MLP neurons of a small language model. Each row is named by its layer, matrix (up: input weights) and neuron, and shows model dimensions 256-351. Each number is 500 + 40 x the weight over its row's rms, rounded and kept within 0 to 999. Numbers have three digits each.
Before each neuron's rows, "fires on" lists the tokens most often at its 100 highest values on Wikipedia text that the model never trained on.

fires on: "-", "\n", " by", "–"
L5.up1169:490418496477501525547494520484505466475531531499564500474539554473492461497519542486446518521504514434441537582511456440510538493478406529472502514439478476483491529449519489449526484488529479473509538486476475471431434495432511478502495446516456488473539535527539500513513472501427496510

fires on: " of", " as", "ll", " All", "all", " at"
L5.up1869:539529518471479453471514479507548547450487541481534588477406490535473541515611475458504456454560497464482487494526416516559470577513510467429473478466493447456556484502517529481540530457547444475528563482538531487513542510524521503498534502506529456561436442484505493563500506422464545497

fires on: "'", ",", " ("
L5.up1776:501500547504469422413509472449456485482461530503578474462523483558550431582461522445491474513495478500556482504505538529522518504506514497474440561467442493519580501457474491460514406470509469453476505502474475534419481527587506514496422515537451531503489498499449498549563506522473509532

fires on: ",", " \"", "en"
L5.up65:439540478441534455525492508415495417481494527523492464484554460545487508595517503532535509464481491538519550460487523467528419590590519469464491500486505522494513537519461481424403476528466582536523462520482483525506413518549520521465458510532527495416485350530515450498506440549416481538

fires on: ":", " and", " South", "A"
L5.up1339:466504529508526603484528503527430514464476539499504573589596513513451504478478501505534481486506452498478467434568510498582540542456531500437513502522463491486499532472461481521455568508514478441493505443494544543493520505494533554370519533540527500458556537498518545468517515462448431549

fires on: " on", " a", " is", " via", " by", " through"
L5.up327:490443532485513495457530438533542499445484511524516493466494508503490519439568477492518519484527577477497554509548528467488493523565530508501463470477530436523483458442522439565520427460571552584453513573480486538466527499484498503464512382477495550476539511630501486472390494485464545515

fires on: " |", "|"
L5.up1355:427451496463491491512519526550469433582550542483515458475535511491492465480529507559425545557437515518470470591503473559563453540486433509519467590555461505568542584455518488482470461442484553509493468530486560494425484575512493481517533446534544541530441524529505466495495455440533465446

fires on: ".", "min", " wh", " Mo", "x", "vo"
L5.up890:499501529517513500519509501440461448490518498545457424520554542458461496481473538485538531472489564534454463621492535498581484594517483498498568530475532510508546478443534512449491459503481506543490444451535509437447478544553487485499507454570418466494478389518582494503464460433530560491

fires on: " an", " man", " that", " real", " same"
L5.up255:532466463476511477452452507484561550485461431486528509475523529516494514477489493524442550480474456508507560532461507496511449433496417556536425508547446608481407559528564455472457469543536487545562522478504524501482462536543507512505488534509521474521493483482502492458535507506495519498

fires on: ",", " would", " from", " of", " before", " were"
L5.up1874:519489489497479553477469463399436445376462541524526548482455482499426516504546518455502529532480489539497535474507512559551548491443486408498549484514484533471538491508520539518486395485474477563563529390516547541519458564608501447497458546548470474491491515538438453561488480500490517512

fires on: " Party", "  ", " political", " Liberal"
L5.up679:516562544569531460521413465566458468427510507498517457460543553554517451476492550465463574467560504516449465543497513441454565524489529504469525464472548566504608483491577516487532455504474501421503459491550440537494490468590417523542490515464418481557492537494456484477472545510541442543

fires on: "a", "na", "ra", "la", "ina"
L5.up1545:501561546526439489548461437550474518517523449530505515567358470515494510523519556458405547525520505501425492504504478578438490545510499554493541477466473491491384548472461503484457522541489531480479454500462476492499491530551517479447447511487472513504513526572486517547525511467463530442

fires on: " and", " is", " of", " are", ")", " were"
L5.up50:507443503495506495547513487458507499472547514480467485396447522486430562469515509484535514497466478437495495469483498458488504517538538457492583453515532539449515489523505351571452518566505552544479488532465552520451572521517521434500472478500566539495476523463442528534473517487537516445

fires on: "|", " G", "-", " Grade", "\n"
L5.up676:453490459547504472465508540442479553549466529470423516447520520517488426509469528542470577510478412449535552530472475466456568560436499406500438445495550491509474521551505468448543478567518597532496534512531446454457614489512498492533506517491517540539479502490506538513478516481489540445

fires on: "°", "′", " be", " been", " it", " her"
L5.up1416:484520558518496544485436440521520494515472482465431509493546518549487570490465564506523535482527522478460495475506571553552541484498470501479542420496460417587482589517528484495514540458551477537480486479436490567512504514561487522439570438492512496451464448490459476450512457476519494496

fires on: "t", "c", "ch", "ot", "fe", "st"
L5.up267:481465491510521563506486381562570448516490530433453438510505541497461563538560549467430514546472486529488441490466554515492484485593460559484520486554503457482481477550391483456532492491463478487448580456488453462512489427493508518481458516467549538543430581466494571496555521507440502485

fires on: " in", " a", " A", "A", " In", "\n\n"
L5.up691:561440568415452475497461491481471450458452555570512481494475467491395583594500542422463578477551509485413494491470478531538493476494468568537455470606527423530481466517490421478540531522531520472410525544484538395508535579518534547602515419499577527441500531488493539480515533448558515514

fires on: "-", " would", " may", "/"
L5.up1311:473535525422476507545489514459492457485562517504453525575516460561529497571448500442494443552500548464525537523556479399466558489493548474511446488481497543515486557459509571472568417601494531449473508541506535524464489516472393580452532495548519491505484497521562482563541563503434447514

fires on: " |", ":", "\n"
L5.up125:489484518498495543510493450507466535435444442554449468471577519521482493489510497530592521462472589491498525440453491553502524494470495506435435503547488512545531543498500513508585474524490525480502534477513461495501468518492447538526469601528502487426478495479446540485449453414586482511

fires on: " p", "c", "-", "po", " mm"
L5.up685:452464595491497539507471536488498522452443406505494507410472513502549527526504491511471500515464529531538509474547575515509521457462503454527504558572529402474482511453509514497478505528494461532497548490482470469493482503519509489511479557504435520443525462444493508464495472424501544447

fires on: " (", " during", "\n\n", "c", " During"
L5.up100:427485511445472502559472465482523518550489537447484535444477505499379483506432505499540540533476403530538565504496532455520533554477469494459503507608475462500433468497503449471476475541485502449494502558564506490557511435471495462494552435498522466478539489489483534533542517582575477514

fires on: " on", " among", " by", " that", " as"
L5.up986:427499451477426512484542484436509550531551482499503527485512513497494494460462478538497521507537502507474483486549458536515559526486464522505446511513481489544496454575562493491510436536517508542501465487481487484507534515512566498589527550445515505415506506555464533452458482529473493519

fires on: "\n", "\n\n", " out", "-", " not"
L5.up557:466490498459519527439469441527527514507544493450479518535500516434480563462495491549410495499519425550555539490520478546514499546523504451536503463468475521521537517517539522506460517483474551424514526488548495524498462475541551543581438487508505537455546491535479469516460531525511490400

fires on: ".", ","
L5.up1420:493468519481572495494469463440494488456422552497489518504535475443429469589510532591469481537479486504488529535488521398484409680499486464512508506476488534548569520499473509456419443486488414508498453560426447504422547543501535490509509487480448475422563482486508537485408474531486530569

fires on: "\"", "=", "'", ")"
L5.up410:444542429501454541513453448498563510499545483466473445531498501474519492504441597538495508534511515531450554573476469524486476475446518521437496454531566485555465503476512511496512463529512494482567421574510597472570552452456571453498557472563472553504540472495473466519552562419392562473

fires on: " was", "s", " been", " found", " is"
L5.up1555:486554559451527542522481553499503450474490453452497555572447461502468534523540472503420448458447484485391500499428446493539546492528516466426619515562607506475530523595435497589477482509564537561508508500618525491481504485561547447453546557480472533535503479519421488476554473455570479494

fires on: " —", ",", ".", ":", " 0"
L5.up1533:459500517491528547540479539425521575422519514510549502533491568414538457546530585472559493505521483494549501437434471523465504495471519520521484450472499537520481463518486583492523544567503490471418510545455454528449507461557580505524484464442484410496534551456515478446493487468484458455

fires on: "-", ":", "\n\n", " |"
L5.up596:477494470516526518473512463499483496485542430495465481479450421578478489478492446438478531527501523486502510556474500564467524571461557491512507402533479501521479537518538454468473525506482529497533524499475434474447429482510493523517502594448607596500529512485480511576529574512499494463

fires on: "\"", "'", "s", ")"
L5.up55:483462471498468523495472485477533487506523577501567518477532520457484473473468505466462559552533525481502507522477540551541473484505509472506528515414527469570492427514565551521438440455546572495505507511417520510460557483496556449491510450455489568482518514526517599503460436485515505484

fires on: ".", " of", " St", " Saint", " defeat", " on"
L5.up1370:526521516485457495508494437547512586492575491506454455552458471496494464507561438520404496541515493486505484509492499478515479464496499492524503532539492518479453419559450541489437556433507518525473592525514555494501508507502518487490503512464485418554531460486486462470541552469514544498

fires on: " p", " cl", "c", "w", "st", "bl"
L5.up566:490404546420536451476524443522480497487508489418477532531516541440427536598500483535529590514514433509488470512476537443466470489483400501471503511560439515497482497467486451453519506518403480551499502574439506543553559525542510563439523548480543551537585489468486544524488511515430549463

fires on: "s", " his", "k", "c", "r"
L5.up1290:491474433444505498489456467557449552513558578525515561434588509564579535468433502480546504482448516598515498476545519503540502512472526457520488412499561575451488563470499486528458436474520548501428441475525523501454484567543489442548518486562494482454490537489501505536496463477469492536

fires on: "t", " a", " as", "As"
L5.up989:455480556544466530541498547435448416486469466499540432527482513531533532531496484471471494448471455463493445484548527483429473511538525501502493513454538557490494468544418396512442500524542543498510468495485525498481555452465530500470513512476563452527496558505583488478483539471553534515

fires on: " |", " of", ":", " 5", " 4", "  "
L5.up511:497544500526470496526473501457560544465446504511529536458583491469487513520411530428517500495476487513498446531573475535425536530480496525475526562507496518504505513427556523447520518442528466554463441513497466469485445428464519563493513511547515529523508460533585555477560509474491569607

fires on: "e", "re", "o", "in", "i", "ra"
L5.up77:439400522480517414504558413529459533508492403470544456455509448546539562524516469548474564435491404496531593433475526480504456458526535541559463487459457458535475460495504501511506488565552541510474566525506456503519522561530516554535506528530462447513508580461532470464493453474507544518

fires on: " in", " on", ":"
L5.up1258:528466517507455491544532459426512528429441568485452434515532522504512574545523425487508452506535531521507533454495497538521459455486507527520506590507490548531479514512457551506572441463500495493435655477536450449469508522482517491516513548452538501567506553520488491523497481503517539485

fires on: "'", "-", "t", "w"
L5.up47:511505594525616561544490526460502463460483464516490533549412551461498486423487479470435537485528478485473511489521513544558527462485471508464474490487554450511501563466465458518539515530437530496554532559487455550462487548493565557480509486491547435482508486551439467535443540541451537539

fires on: "\n", "-", " per", " as", "T"
L5.up1641:499514557482545546558514511463541459491501535583495527575535438484433493518486521500521552539543498474496558502547472421519475529560447535510473486524493450524480501511522447521551538517507519554498501549432456563519472551479498473518524513434482475537522466513527536459491432482491482400

fires on: " the", " years", "19", " his", " time", "18"
L5.up1860:517467590462489518546482524532456487470476483486499475490489486491436509507503522513548536523494444485389521465552485495428496579487530416524464455473499558447504580459427500461478507537511511562390472406454447476494425502538500448533532543531545475483515479507515544449542445504534428487

fires on: ",", " is", ")", " and", "\n\n", " are"
L5.up1180:456560538554534534464495490446492518492495449490510486483551604511479485519473536500545452411491583476477497526490520452519412463494398453505510469490515523489532450511563488514511510414497478560474449507412481525483545519554520478497478547509534459521524470473436499517476407497474495475

fires on: ".", " a", ":", " |"
L5.up1384:515482447479518590555465512507532466532462570539524528434463450446458439508501513520550477536436480553470535577509505433491490518478522431535548457462431537470477544463478591515466523532613553512490433513498465461568549516509477533418443498486478491516468497522479448461521538529517495545

fires on: "s", "n"
L5.up20:462474506455538499514536558527574525519469513493469479452503464454454489525506518457457491523527527477523502457518463457525510532576551538547540518492510491506571473480449443446502511507511510471516472530449537462512543452562537492516531441509527480517481496447499453502558448491535534511

fires on: " was", " is", " also", " been", " became"
L5.up612:423492546489496510512500486496464497502472518426461522527443452453429551498467497489470546450517503434548526502518516484561526578498508531532558508513444530475500493519462489530546420441551478489544461500441468504530511540481494499506560479462542536528477529500527569465437509376514473527

fires on: ",", "'"
L5.up395:482500411507532481411485491497422508464518487524458437493441582504483506486507409490509486486523474513552525518443511473505471467457562497511520445494498447557481464486539550565552533541514501430437450497530508450440567490418451485469448490489408485486503565478530489565536561516484508473

fires on: "H", "On", " h", " at", " on"
L5.up1903:537493483473468534439527559435466514531449535498448451449474519517456438486495484490493488556511421518508496515521493509502571530466492517534575491569607436562560469589522507537557496491472483457507554462494458596555483523465466416447430519488556530565435555483510534501485482516531481438

fires on: " in", " from", " of", " as", " the"
L5.up1357:505468593480489475553487480477535468513538528509433489500447470492541577510505469493434553485554526506453530544482552525527468510492503447537493503538465520482503440492482458458481303590484513480503613487530568569507486544459479492547520520527530510541507497502469445418492552454521497481

fires on: " in", " out", "ed", " off"
L5.up583:584461525488517503504445494483590488483485452499511549485517479515478386521497513482490482544513525519513533514490463515474491447447418478497503549531561470523553460521445570462410531531511505482463537490526513515563482477520479481498496516451485479523424477469530416503495507461530516555

fires on: "|", "=", "r", " |", " GA"
L5.up1023:555458528473515501571469505416472506464457489510498496504458507531395529483529460507479538603481556489529459513547505458521567479498464504475489503475470469448525462529553495469480570545516512517479544492448515565498465550444476490605570526536480487484547533472419448520461547501511503487

fires on: "'", " South", "a", "n", " out", "|"
L5.up1844:397500473464544539537478552479471461469529528454458487500517493546473453544544363523361537548531435553516564510488555476471509495491468497513513537489489477518451484488485373436489447579477516494491531550476486482529411495552503569534501509493403519491516496519519543495568473503495517520

fires on: "a", "ey", "cy"
L5.up1665:571494497430515469429474453486438490472457439499518510523442540468528427465452433532504504553583514480488478486475548517465497491486548608483488520489551481535445454506446554541518469511584460485459459474503503541442438548489475505475495564534447542488500505551501479446570475483475496549

fires on: " of", "y", " by", " with"
L5.up1852:411409514484546548498606410510420469522519504515468568532545549515513511586512487502551537513516477468516514487463550502461492575528535484494539498471478517445415554517513538497536503569473551511494509559507513503516456510452532479527549462526556492541518555480508504474489538488467544509

fires on: " (", "|", "\n\n", "(", "\n"
L5.up1183:501488548460479489490488498499446476501449568486536498487499498455480465519486547554528486501480485541455541469557526578487591497563443487538549538541487536470522475497464482524425396517564495506443498535540478533436440590520514516500508476490452444500562531466492450457517462480482486553

fires on: " the", ".", "18", "-", "19", ")"
L5.up274:506570449503459516432534448494506460474514517516472531428444532497495460503462481525470508548547539513539512514533567563434497466498544512492511504502529401518437483511474487500506444557476530521483451531524534493550440516492516479499495512435519512452524455454553503490543576561489435587

fires on: "'", "rit", "e", "i"
L5.up156:518484545401468520485509480508450435535597504544477495494507545520509553494591500498483538512520523522581457458565509482489484496485542471493496467515482476512507445442484460524539492527515483422486471434463485520466497496494476450436491512518490540570579488492533521527489565452565567520

fires on: " |", "|", ":", " of", " was"
L5.up1521:494555547511489513532498514526515527455533557539515511527491556508491489483472482487473483539485431448459474550450495500492534474492429565511549482486500501500502646472447467531509446510546548469455464498521573541464559470507493587587555473485466472523523536485525485499435444509557455545

fires on: " |", ".", ",", "\""
L5.up67:507510397506484516416492482482493562413579414541517513468526533550520463493545465551521481532457493491494521496482543444579528499428545504559468484444482483446419455490471390513541541488520477513516514514505514508542616496515491487503430486463555528556514524428438572524522477510460527515

fires on: ",", " at", " in"
L5.up374:550528487504515534466491510514617540536550510516438494511544465504426503510604476497493476507555439474436414547513468471478520562491527455501453525485493500474522472452481495470627520472573551467481514568464519549500497520519503410446485517493509506510489434442519511491488502546532502464

fires on: "-", "'", " s", " the", "ugh"
L5.up1907:528549583511505524453446465528473567451446482485498434512483543495500445548501501567521618576537534453496445462475523489574450470565525468524487467418483461475483552528525477572520520514479484504533489497534458477472508485503503512487459606410533419476460531510454480444522509425485519425

fires on: ".", ":"
L5.up1036:488566473486569514444480480486531493563456542557525453553550530432468473510458461477558494514460464521556545479513538457491494476577483515492499412541481475490453454534453376483462499531420594490486484433556488472498479453501468487523535529475507603480516563513495452446569533512533503458

fires on: ",", " until", " and", " before"
L5.up467:478502490429532505570488423406472532519486531530500488478489502484552563538556439504462457467490473518516519565502490535490480510554548444449452482506488493547498539532526499503519527495541534496539488499504510449449521528600520576440484469550519492501472507508532456514464528529523453488

fires on: " of", "-", ":", "|", " |"
L5.up1182:568483563510539567468391527488496472420583438487420499510570476549451463503483425514483469476518419481548503479455516520432521471492500420543483506471446531451490455483520488518479513502516491560498538540514504476560464522468532523509462477525480406496496385461489464486447519511526505523

fires on: "s", " that", ")", " together", " family", " who"
L5.up278:494469482535539524470512492504526506557511524516505553471456448510546492521460432504514486500507409434458519493498567503514435508490495532460568412446514485442499515503548499487492438572502538507473496558497493458475441485461463494503522517502529492481503524485543468502475517519478492517

fires on: " the", " of", " began", " started", " finished", " graduated"
L5.up1331:478579499496496494488482488473449569390481527497534474492521511528382475516452481538485541477433490536495529529500477541516458470481492575407541484419531501463414460485548449510537451449444537476473517403484482502496495499483538556509505540529461461534490470467488454492476539510540517599

fires on: "'", " of", ".", "zz", "ut"
L5.up2022:487501492553503530474436517429518413477454509516555525448482525495510575504471545480439522485511529455528537496482524453471460526547504462504505504496562454534493493505482488525518546522485511515409525461498494490466535469547457523465515547544453539479518521512517485481529488532474470465

fires on: " In", " in", " and", " by", ".", "In"
L5.up1556:518492526535497514448571479478485480494499522544439450525513480516481554497502435434469516514511541511459478502462443538506531533501550534516464542496509463460503612463516518512504504511540556483539456459513444469468572481478537440520452475501495529467492402460618482498518500505554445517

fires on: ",", "18", " 18", " born", "0", " goals"
L5.up114:503444552540452500463477500505487425498547526476447519445504533493506494552451529440508503489562513475463483542479451532486489511525526521456513454540511504436490453534439528471526525506543499444407436547516558439513468454545546481495504496540532495532435513495536502442510517522542529469